MLP neurons of a small language model. Each row is named by its layer, matrix (up: input weights; down: output weights) and neuron, and shows model dimensions 474-601. Each number is 200 + 30 x the weight over its row's rms, rounded and kept within 0 to 999.
After each neuron's rows is what it responds to, as a language model described it from the Wikipedia text at the highest values.

L5.up1839,234,257,191,219,216,194,182,231,130,247,218,169,230,184,222,204,170,215,206,223,180,230,207,146,205,239,214,198,168,196,206,211,227,212,192,192,265,192,238,188,185,237,166,232,167,239,223,259,222,226,188,209,148,199,201,237,245,207,188,187,156,226,255,182,183,134,228,209,217,187,295,209,214,144,272,210,171,167,187,238,222,236,232,147,129,229,196,195,164,246,200,193,195,179,260,182,220,195,222,231,147,241,156,248,284,212,191,246,144,184,197,228,199,138,174,144,233,179,164,182,226,239,221,128,172,197,225,215
L5.down1839,178,150,147,212,235,221,214,173,180,260,201,225,207,258,203,217,219,200,216,208,152,181,191,245,181,224,195,209,203,190,231,209,161,159,175,187,229,269,186,189,190,182,265,203,206,232,172,182,213,212,158,251,191,180,198,194,228,158,240,247,169,218,223,171,235,249,193,214,167,267,183,205,248,150,167,198,191,205,161,169,165,232,183,184,236,167,235,187,235,168,213,197,222,205,235,217,208,159,205,211,142,176,151,213,148,177,177,200,259,203,225,172,145,196,211,213,185,232,213,176,224,203,198,215,234,214,215,196
Description: Quote-initial h, list-line ends

L5.up606,244,177,178,235,286,192,212,211,217,204,219,182,211,202,192,196,213,158,229,194,170,133,178,177,190,181,189,179,161,204,199,220,185,197,203,198,212,188,246,180,179,202,208,225,229,217,201,164,243,193,197,207,207,233,201,240,217,189,251,192,222,220,130,191,220,156,178,156,231,173,175,160,216,159,157,200,233,227,179,227,173,236,214,226,164,219,182,234,178,250,210,174,189,180,211,168,194,193,214,204,148,142,208,204,179,271,181,212,208,182,170,202,182,196,190,185,194,198,141,192,212,178,254,239,240,199,216,171
L5.down606,195,163,213,180,217,231,176,230,185,246,183,191,129,223,218,222,184,143,189,227,294,205,155,211,226,179,194,237,233,187,245,165,188,143,199,176,149,210,174,242,201,173,172,198,216,172,127,210,192,162,193,191,243,203,167,222,150,219,241,177,205,223,197,193,203,154,141,186,208,215,254,210,196,190,145,226,223,211,188,179,155,193,212,151,210,197,227,188,223,206,207,214,204,174,224,167,207,209,205,184,206,165,193,160,183,216,244,241,159,160,170,232,193,188,210,225,173,214,224,232,190,182,214,230,220,159,215,193
Description: Ordinal suffixes and word fragments

L6.up1786,256,216,238,258,265,205,233,232,217,216,240,216,187,190,220,223,271,219,158,182,191,172,196,204,201,221,145,197,213,201,173,205,225,202,249,237,213,218,152,223,223,214,162,228,239,230,217,190,203,254,215,221,252,246,224,212,229,209,163,197,189,170,188,211,213,165,194,231,231,156,215,191,228,192,212,178,189,216,232,248,198,169,170,202,198,168,186,206,204,208,162,259,198,174,189,214,135,180,146,236,183,175,201,250,227,212,171,226,163,137,247,245,177,160,218,198,204,215,197,175,250,222,256,242,172,266,204,152
L6.down1786,246,225,214,220,204,240,157,164,169,208,161,173,237,166,227,165,163,173,216,225,180,200,235,189,202,234,206,187,205,171,177,218,178,177,189,203,227,184,208,230,230,180,179,202,166,180,185,161,198,226,212,222,198,206,170,229,189,189,211,176,166,177,182,152,190,170,215,143,199,155,201,245,227,208,201,210,186,211,190,192,195,195,213,157,170,193,202,196,220,189,200,166,127,194,183,220,160,177,218,127,159,217,209,174,204,157,234,196,225,166,205,183,166,263,193,171,201,152,223,210,122,169,208,195,202,197,222,198
Description: Buildings and locations

L5.up127,234,230,251,175,187,250,193,219,188,186,225,187,179,201,190,174,190,188,175,148,201,201,169,204,194,166,156,203,172,199,271,241,237,242,144,182,156,200,197,218,189,204,192,235,216,175,251,154,272,211,176,212,210,225,206,201,184,182,227,248,188,170,196,221,196,146,209,249,188,233,228,245,184,164,237,194,235,203,198,217,217,245,235,205,171,204,173,255,220,203,189,164,164,225,201,175,200,186,218,152,172,188,229,170,229,146,204,181,196,206,151,212,166,165,228,114,194,130,197,165,203,157,249,197,153,168,230,207
L5.down127,177,236,200,209,205,212,209,193,201,171,235,188,210,266,164,170,241,220,206,197,251,206,245,213,223,213,176,137,192,174,169,173,143,212,246,204,183,169,184,184,215,240,285,120,197,209,238,208,208,220,160,216,198,193,167,216,186,156,179,210,281,195,210,160,190,171,212,191,180,186,180,185,266,233,166,200,217,170,213,223,164,194,210,192,237,199,220,173,257,213,203,206,217,185,178,186,208,250,218,192,219,189,170,207,208,227,243,165,240,164,214,243,239,163,200,203,219,194,155,196,211,189,198,235,186,208,226,174
Description: Foreign name and code openers

L7.up154,233,219,186,176,261,213,227,190,212,178,207,199,184,160,238,196,263,177,157,216,279,179,227,196,212,160,201,209,153,183,207,138,201,226,216,207,251,222,195,199,224,199,197,206,212,187,283,185,184,238,200,169,246,182,192,216,191,203,205,224,245,237,211,232,230,191,196,179,205,194,200,233,204,193,209,220,219,291,213,232,180,213,175,197,197,206,181,212,210,226,164,269,206,215,183,238,197,180,221,192,177,165,209,179,200,211,193,202,232,187,220,202,205,197,186,214,265,194,200,170,214,130,179,203,175,211,134,250
L7.down154,221,238,158,174,223,275,200,188,195,164,193,220,178,263,207,233,189,223,198,187,183,222,226,217,182,202,179,194,221,186,185,217,194,202,238,232,142,197,215,232,192,183,148,229,159,186,164,178,139,178,215,204,192,212,198,203,194,218,178,190,224,210,214,183,128,140,217,151,205,190,147,217,234,154,265,218,188,196,151,184,218,147,214,224,225,220,275,209,203,206,210,194,257,170,178,171,218,183,164,266,237,222,192,232,136,196,233,207,189,204,159,229,241,163,163,198,218,155,215,217,255,222,201,216,189,217,194,189
Description: Ordinal number suffixes

L6.up75,229,255,191,227,231,217,235,159,177,203,255,215,212,160,205,139,242,164,158,228,178,201,153,215,180,195,175,199,213,169,187,194,163,155,179,199,194,152,171,206,154,225,237,146,176,200,184,238,159,221,224,246,230,216,162,162,203,196,194,173,174,167,226,171,202,161,220,267,209,155,209,230,196,174,205,200,212,180,217,231,169,222,231,207,174,212,180,230,227,197,190,176,198,247,213,215,220,213,187,174,212,178,170,208,260,171,200,187,179,240,189,227,214,168,171,196,187,190,134,240,210,158,222,205,223,217,209,221
L6.down75,150,219,165,192,200,162,239,160,214,251,230,200,182,197,163,238,244,207,170,188,204,171,180,212,179,215,207,214,209,220,169,211,239,216,210,225,168,185,193,174,253,164,215,158,192,177,197,199,179,218,179,270,203,183,223,182,210,213,231,158,195,195,196,204,185,167,185,183,154,178,238,179,242,181,167,205,161,245,201,204,194,189,240,231,197,219,201,166,198,207,183,220,191,205,214,203,186,186,187,190,166,183,208,217,231,182,200,227,202,159,247,215,186,239,200,147,168,230,180,199,168,191,200,257,223,210,181,162
Description: Early-sentence subject modifiers

L7.up1784,251,221,142,214,207,229,222,167,211,258,201,200,184,253,225,200,170,214,187,171,180,161,212,168,175,252,201,219,185,190,194,202,186,233,230,207,196,215,160,249,228,274,187,200,257,190,163,173,231,203,250,200,247,202,204,185,187,181,203,208,204,180,200,159,175,153,200,188,158,165,254,147,225,161,203,181,213,196,168,214,165,174,155,204,240,222,212,231,191,173,189,251,171,151,221,199,183,217,194,154,202,193,222,212,202,240,224,196,154,206,170,195,196,203,242,221,172,229,193,193,200,195,190,220,235,283,196,225
L7.down1784,221,178,175,181,218,195,161,200,154,232,209,219,175,259,187,204,200,206,183,246,197,204,254,217,142,201,194,151,255,288,183,187,205,213,237,158,203,193,217,192,241,199,196,211,180,240,188,193,196,208,178,178,193,188,224,215,205,212,180,243,210,204,203,196,208,208,181,246,172,166,255,163,207,221,181,201,187,176,183,216,221,169,170,134,185,228,234,189,193,173,218,161,241,175,243,244,153,136,212,229,180,199,193,240,194,183,207,193,129,168,223,224,185,242,191,213,248,181,202,199,204,282,139,227,210,207,238,193
Description: Institution and facility nouns

L5.up1880,173,227,191,229,207,181,211,150,213,224,181,205,247,204,168,211,243,248,191,165,187,217,234,184,180,220,186,190,231,160,160,173,181,196,223,197,152,177,230,179,182,187,177,191,252,190,156,216,211,188,189,222,175,201,214,181,173,207,203,204,215,219,179,192,198,209,220,210,151,233,195,194,234,147,176,192,209,223,191,195,263,189,174,192,250,260,188,121,134,183,215,242,222,149,227,189,170,248,167,206,221,213,231,210,191,231,165,185,194,170,201,216,164,184,201,157,235,243,174,208,151,138,226,193,201,207,198,173
L5.down1880,240,201,172,197,235,205,192,175,198,235,182,238,201,221,211,184,201,250,187,189,198,207,212,205,175,235,185,152,185,200,193,155,193,175,194,199,206,196,216,228,238,210,178,162,253,220,185,178,103,180,188,213,143,232,190,207,203,251,187,175,246,247,179,169,193,243,205,199,158,147,216,186,182,269,278,251,189,186,179,233,217,165,209,231,189,201,154,205,185,201,222,187,191,185,207,178,249,248,234,203,148,183,174,184,187,204,206,163,213,150,178,159,199,217,187,141,177,218,246,165,239,146,199,189,185,184,233,199
Description: Sentence-ending periods

L7.up2247,183,224,173,230,167,220,218,219,201,168,224,190,197,169,215,193,266,175,172,173,234,196,203,208,230,167,189,165,211,201,166,149,179,221,185,242,210,216,218,237,189,213,196,194,195,143,228,212,176,231,220,222,169,164,220,240,170,238,210,169,221,176,205,244,175,223,178,206,189,121,278,118,254,190,196,174,200,238,214,204,191,206,204,202,178,230,194,253,173,207,186,235,235,223,229,263,216,208,161,195,178,238,196,180,177,187,231,177,197,227,231,173,188,142,178,181,208,173,172,184,218,184,192,170,202,193,143,145
L7.down2247,207,205,228,258,198,195,291,205,143,258,212,185,229,222,228,160,167,152,198,177,194,232,161,213,216,212,218,203,259,238,190,201,139,210,223,200,140,179,185,185,169,178,193,203,190,232,230,226,174,144,299,200,217,200,217,117,227,163,228,193,208,150,211,166,170,209,218,186,238,208,232,211,180,222,196,171,197,204,203,266,216,220,221,193,190,195,174,259,164,216,206,228,229,155,209,262,187,255,182,219,213,199,222,207,211,209,214,172,210,187,208,241,191,194,208,221,177,184,194,172,243,171,197,189,188,205,219,192
Description: Continuation fragments in names

L6.up1469,238,179,226,195,229,211,215,204,195,192,222,251,192,188,175,198,193,276,223,243,212,215,178,224,190,179,229,185,183,151,177,143,164,231,203,193,224,174,223,243,263,200,221,155,186,193,218,210,174,214,186,187,190,138,149,209,193,192,269,231,223,255,153,212,203,231,205,209,202,126,194,150,232,284,236,140,188,231,200,232,233,205,188,232,191,171,218,147,173,198,218,187,248,168,225,201,196,230,205,190,199,211,239,219,227,252,202,228,213,223,191,217,167,164,175,154,220,191,199,225,215,179,154,163,189,222,234,215
L6.down1469,85,272,206,249,254,141,147,236,154,241,198,154,220,199,196,171,172,177,200,182,167,201,209,219,230,167,181,153,205,220,196,200,152,181,179,201,172,189,173,178,203,217,194,203,201,218,136,199,206,174,191,222,181,197,155,178,169,164,251,204,189,195,187,169,191,238,228,217,238,218,206,217,166,214,184,177,185,247,249,169,258,229,172,114,280,244,205,146,191,174,177,198,208,236,209,204,175,142,223,202,287,188,223,192,197,203,182,221,191,235,188,219,138,188,140,231,200,169,197,201,213,166,266,195,204,177,179,216
Description: Mid-word continuation pieces

L7.up2003,214,218,236,209,194,182,228,206,278,235,240,180,193,203,176,219,232,211,195,217,204,163,215,205,212,211,191,177,174,143,167,217,183,209,163,223,235,182,213,189,146,215,239,183,199,203,214,218,204,191,117,199,186,188,212,244,199,237,244,231,215,213,195,233,165,231,229,168,181,234,197,227,213,237,182,243,236,238,142,163,191,212,229,245,160,208,181,197,244,188,195,113,205,172,147,269,231,293,213,197,242,237,158,188,189,207,187,185,240,242,225,219,167,169,165,209,181,243,189,166,181,180,198,220,194,188,160,172
L7.down2003,219,191,187,150,198,200,231,191,194,213,247,182,250,220,234,160,216,212,176,136,247,208,232,274,166,213,265,220,192,205,243,146,229,232,174,189,201,232,212,258,237,172,194,231,167,208,211,171,169,190,192,250,269,209,233,185,229,186,177,184,210,228,196,156,183,130,237,185,166,202,211,216,213,199,259,156,171,205,260,208,192,188,201,238,236,199,171,249,204,206,185,224,209,215,192,152,201,217,188,199,202,230,228,207,187,199,181,202,191,178,227,202,199,218,159,197,244,195,130,193,221,208,140,194,202,210,195,191
Description: Coupled and name continuations

L5.up1194,229,230,155,222,242,249,226,212,201,209,254,225,192,165,229,196,193,218,186,230,243,200,167,227,163,208,170,207,233,181,220,180,202,239,182,142,164,239,185,223,206,319,176,254,247,169,154,197,211,136,208,213,204,194,243,186,199,188,180,197,173,166,191,203,160,152,258,169,173,223,167,182,224,201,211,154,230,184,208,217,180,175,173,229,170,233,223,218,188,218,187,218,193,148,167,205,191,166,232,218,234,241,220,182,190,201,173,237,152,211,226,283,186,237,214,230,197,162,188,251,192,227,256,205,237,231,204,197
L5.down1194,210,231,206,175,238,193,204,216,190,174,191,143,198,240,188,216,207,180,222,246,235,210,241,204,191,156,193,188,167,219,179,143,187,218,214,181,191,205,200,188,270,170,155,238,179,221,205,197,222,234,202,192,209,179,166,217,149,209,234,188,272,203,230,197,219,241,188,207,194,156,225,193,225,205,171,202,218,177,182,223,239,177,195,188,174,212,203,183,188,209,192,219,197,180,145,234,189,191,152,225,224,190,210,189,200,190,225,194,166,165,221,229,202,237,186,215,177,212,193,193,184,171,146,282,143,205,215,186
Description: Built facilities and land use

L6.up490,228,197,217,182,195,256,182,221,205,206,221,236,206,241,227,145,207,195,166,209,165,180,224,193,221,183,180,190,182,188,212,221,199,197,223,196,198,212,198,226,126,247,185,187,220,229,199,195,211,178,146,170,180,177,224,296,192,209,200,157,250,213,193,200,218,252,213,226,218,184,204,260,192,231,194,246,181,188,217,233,150,252,197,227,208,245,224,174,222,176,209,172,217,208,176,165,237,225,174,215,219,213,221,222,186,236,242,175,210,221,160,171,148,224,213,224,181,218,179,168,218,171,194,174,220,206,221,187
L6.down490,266,162,237,200,213,132,221,155,194,176,176,203,179,219,242,195,205,199,219,143,228,240,190,197,162,159,207,178,231,221,207,160,199,178,197,158,241,199,150,170,206,147,197,213,234,253,180,230,201,174,186,189,245,250,178,207,166,190,140,222,195,217,232,228,183,163,218,192,208,160,198,199,147,160,195,124,207,220,200,168,177,210,150,183,184,190,108,225,182,210,185,188,203,234,181,188,203,188,192,199,180,208,170,291,189,211,228,213,129,131,222,228,264,176,207,205,195,174,221,252,223,185,221,164,138,257,196,201
Description: Object after transitive verb

L7.up2107,234,204,192,172,250,218,184,177,221,197,219,197,193,205,218,214,191,278,191,222,190,236,238,211,204,127,167,184,174,162,221,150,166,175,199,184,155,190,187,185,196,175,144,142,200,185,193,197,268,182,199,198,211,161,184,183,217,225,181,225,177,229,208,216,168,258,171,221,159,163,256,205,243,165,168,176,213,165,157,201,182,175,138,225,191,217,206,215,188,147,210,200,261,168,259,202,175,191,140,183,214,173,227,237,224,198,229,162,198,170,251,203,163,203,214,233,244,204,197,230,205,124,201,173,173,195,188,200
L7.down2107,178,154,195,162,230,242,205,204,193,243,206,197,225,182,167,209,189,228,220,216,208,163,218,199,199,209,194,214,169,210,204,228,194,210,184,204,198,190,182,220,183,217,184,173,191,144,211,235,178,225,218,222,215,225,172,224,197,246,217,214,230,182,201,194,203,220,148,211,186,226,192,197,205,219,160,176,192,187,210,188,197,206,189,189,210,219,197,205,167,215,203,237,225,213,207,226,214,203,183,156,153,229,235,191,184,241,218,199,217,165,231,168,223,224,211,194,179,218,150,178,257,172,161,143,169,204,197,193
Description: Segment-ending punctuation

L5.up1213,132,247,203,195,216,229,182,154,184,240,239,196,219,216,169,226,190,236,192,191,249,191,169,204,216,245,226,165,180,180,253,161,180,198,160,198,227,151,157,187,200,190,154,224,245,175,148,179,155,196,247,210,172,165,201,235,163,213,196,223,185,195,174,217,181,205,236,173,197,219,207,144,222,233,206,239,185,165,169,195,221,202,220,240,159,267,207,212,171,180,197,192,208,161,159,161,171,249,132,202,236,217,203,249,202,256,172,230,234,208,171,180,190,195,215,192,185,217,169,149,210,185,176,205,201,201,153,187
L5.down1213,254,174,219,190,202,228,204,246,280,199,186,200,209,203,231,191,229,202,219,216,233,214,238,201,183,233,154,221,241,202,158,174,165,219,236,224,185,186,163,228,249,170,200,179,275,232,184,205,171,202,179,172,166,243,198,206,248,176,232,187,261,229,175,231,256,199,187,204,203,190,191,210,160,181,247,170,221,204,197,162,194,202,195,190,151,177,189,216,201,181,187,209,162,202,203,223,216,148,195,231,176,195,234,241,243,142,201,200,184,159,205,223,184,242,178,201,224,196,225,253,209,225,180,157,191,217,161,205
Description: Pre-complement function tokens

L6.up1121,242,178,234,199,167,233,171,231,185,153,214,200,198,185,179,233,223,169,180,229,225,214,215,261,207,174,244,183,177,247,193,158,183,206,174,219,186,194,208,281,264,224,205,198,187,200,203,256,225,148,226,190,210,208,237,209,215,209,181,181,203,228,139,237,207,223,236,237,216,137,193,215,202,207,249,228,210,217,139,205,237,223,128,213,218,161,233,157,182,230,211,234,247,228,154,246,225,199,169,221,242,183,250,151,174,235,235,193,168,205,230,205,152,165,177,148,227,174,204,194,173,163,205,183,176,225,145,168
L6.down1121,159,187,178,193,201,156,208,259,157,248,165,175,220,229,196,198,220,184,232,219,258,171,243,185,164,161,176,221,254,187,197,189,162,200,194,218,228,198,197,187,185,187,201,235,189,268,169,190,177,220,199,260,206,218,208,229,176,177,170,179,216,180,186,164,159,197,185,226,169,210,196,207,179,227,213,256,241,216,218,176,191,206,146,142,187,171,144,179,190,160,192,197,228,184,201,218,192,244,153,200,198,235,202,240,166,233,155,242,189,204,243,180,246,178,208,158,184,146,221,179,195,187,177,231,200,174,200,177
Description: Mid-word fragments in titles

L6.up1151,185,215,172,225,228,180,224,216,247,199,227,176,214,222,213,227,252,204,198,130,218,165,201,217,175,225,195,245,121,243,180,171,197,193,183,143,147,228,167,200,157,287,219,185,268,209,183,228,214,179,204,224,243,241,215,241,224,220,222,230,207,246,233,166,173,171,211,209,152,125,227,201,169,235,222,205,212,197,218,192,189,167,179,217,141,233,168,239,195,165,147,165,188,209,181,188,149,249,202,211,156,209,204,182,182,233,184,234,207,223,196,201,165,192,158,164,215,188,153,211,177,181,179,208,246,202,190,237
L6.down1151,216,182,162,202,194,202,129,188,208,158,179,224,220,191,199,192,247,195,233,221,219,170,201,240,192,214,198,202,223,153,192,167,221,169,254,233,160,184,177,236,192,166,191,195,216,150,223,192,180,155,152,171,225,196,189,213,190,169,226,178,176,220,212,209,176,152,157,161,192,255,247,201,283,218,192,233,225,245,202,234,190,157,182,275,189,157,200,202,119,211,213,196,184,207,189,214,190,144,184,211,191,194,228,183,208,194,217,140,191,222,160,142,247,274,217,212,243,185,222,167,171,216,232,215,176,175,163,173
Description: Number ends and sentence closers

L6.up2257,244,223,213,245,222,254,224,188,161,212,207,238,206,215,263,229,224,213,198,158,213,232,268,233,165,188,177,224,149,235,168,203,199,226,238,174,144,165,221,158,193,211,145,229,204,176,226,194,258,201,185,185,193,194,214,203,235,239,166,148,186,193,184,217,201,202,219,210,186,183,211,176,212,206,166,213,202,213,195,225,202,169,147,156,168,169,213,175,179,171,205,170,190,161,184,245,189,200,147,202,238,168,222,183,222,257,205,213,217,155,160,256,189,184,208,188,223,194,171,189,209,143,175,173,201,197,225,180
L6.down2257,223,216,206,198,204,196,233,226,186,206,193,206,184,148,185,183,259,181,200,179,184,255,197,139,185,205,221,227,158,245,214,191,178,193,235,198,175,177,207,196,156,196,202,236,155,243,145,249,190,183,216,244,184,210,240,224,198,141,166,179,165,191,223,220,202,175,185,194,225,184,165,260,173,222,216,146,170,181,191,228,191,141,260,173,224,188,197,242,263,178,211,265,191,228,227,198,181,227,168,208,184,150,180,193,183,273,159,170,184,189,203,212,180,180,181,161,207,242,239,214,181,188,217,158,187,176,214,186
Description: Predicate head before object

L5.up2233,171,227,173,200,218,229,202,182,157,194,233,212,179,238,221,162,264,229,233,157,191,198,194,203,155,147,188,158,177,171,209,238,167,215,176,200,192,160,194,177,226,248,137,155,159,199,234,200,238,199,174,252,191,212,228,198,191,221,201,198,162,163,167,190,197,205,232,138,180,183,199,199,187,175,136,204,246,220,232,199,196,178,167,185,190,216,180,183,174,143,188,181,203,186,171,209,248,211,206,225,239,267,184,216,221,199,180,203,223,169,187,178,256,163,190,206,205,178,193,208,187,207,254,199,176,216,168,197
L5.down2233,215,217,210,228,254,240,209,217,137,217,164,219,178,181,222,239,225,183,196,210,185,233,229,152,202,172,218,209,198,204,213,241,183,195,219,195,180,179,214,214,214,193,220,266,166,199,198,205,212,186,220,241,233,176,177,205,226,259,184,213,115,169,198,122,220,228,215,188,226,191,228,260,166,221,206,176,265,185,180,232,210,189,185,150,173,184,225,205,218,227,178,184,205,237,199,193,193,195,143,233,253,168,174,197,202,239,167,197,248,221,232,196,151,178,194,237,212,171,226,179,219,162,208,171,188,228,179,169
Description: Transitive action-verb completions

L7.up1017,193,165,183,204,194,238,240,226,169,209,137,213,243,190,207,184,207,259,185,233,213,154,203,186,192,166,143,184,180,224,226,221,193,223,183,182,177,224,178,180,206,218,164,193,221,215,167,194,189,188,180,226,199,271,251,200,152,231,150,181,185,222,133,179,236,248,197,211,170,185,190,187,224,202,226,194,213,220,174,212,214,163,174,189,211,208,152,200,195,173,196,165,288,155,234,251,162,218,168,196,165,164,190,182,220,207,141,234,195,174,201,240,183,224,227,193,257,194,167,142,239,112,233,155,209,259,191,201
L7.down1017,247,177,219,91,173,232,209,209,181,210,179,199,177,217,255,165,227,165,186,237,179,192,242,179,179,170,194,157,205,167,225,180,168,172,212,197,211,228,186,210,200,222,183,194,200,230,183,153,203,190,196,160,169,214,198,219,191,228,196,208,216,167,211,191,265,232,224,210,152,226,217,246,211,214,168,270,192,240,189,172,188,206,218,178,166,205,235,249,199,254,208,257,209,177,121,186,151,126,210,231,210,177,172,292,210,178,208,248,173,195,209,206,185,251,188,164,236,138,201,196,224,166,150,160,205,186,180,198
Description: Head before an object

L7.up1023,143,271,207,230,177,238,229,229,212,197,218,265,175,196,225,162,205,211,194,218,199,192,182,272,165,249,147,207,193,176,225,192,152,185,206,156,163,180,167,212,147,180,198,121,222,243,212,210,250,193,233,172,212,204,224,220,236,239,193,250,174,135,212,231,189,179,166,212,197,147,223,224,167,210,210,197,165,195,175,214,123,221,204,164,156,174,152,201,195,200,224,249,215,226,212,195,225,217,191,184,189,211,185,163,238,213,182,204,262,208,225,277,230,228,193,166,188,153,204,191,222,142,170,242,266,234,220,142
L7.down1023,215,216,151,129,225,141,161,127,197,257,193,182,231,173,190,258,240,180,208,274,230,240,207,168,247,196,185,196,228,172,195,208,187,220,162,230,192,213,234,135,205,152,190,160,203,227,182,209,218,156,172,218,194,204,217,237,129,216,147,181,238,174,161,196,221,221,263,223,158,204,210,161,185,144,221,197,198,198,185,161,201,169,199,199,200,282,254,195,233,109,223,170,215,198,200,201,174,196,230,236,157,157,219,201,246,207,213,174,165,122,186,206,146,243,215,221,142,191,264,198,189,140,181,169,212,195,183,235
Description: Wikipedia template text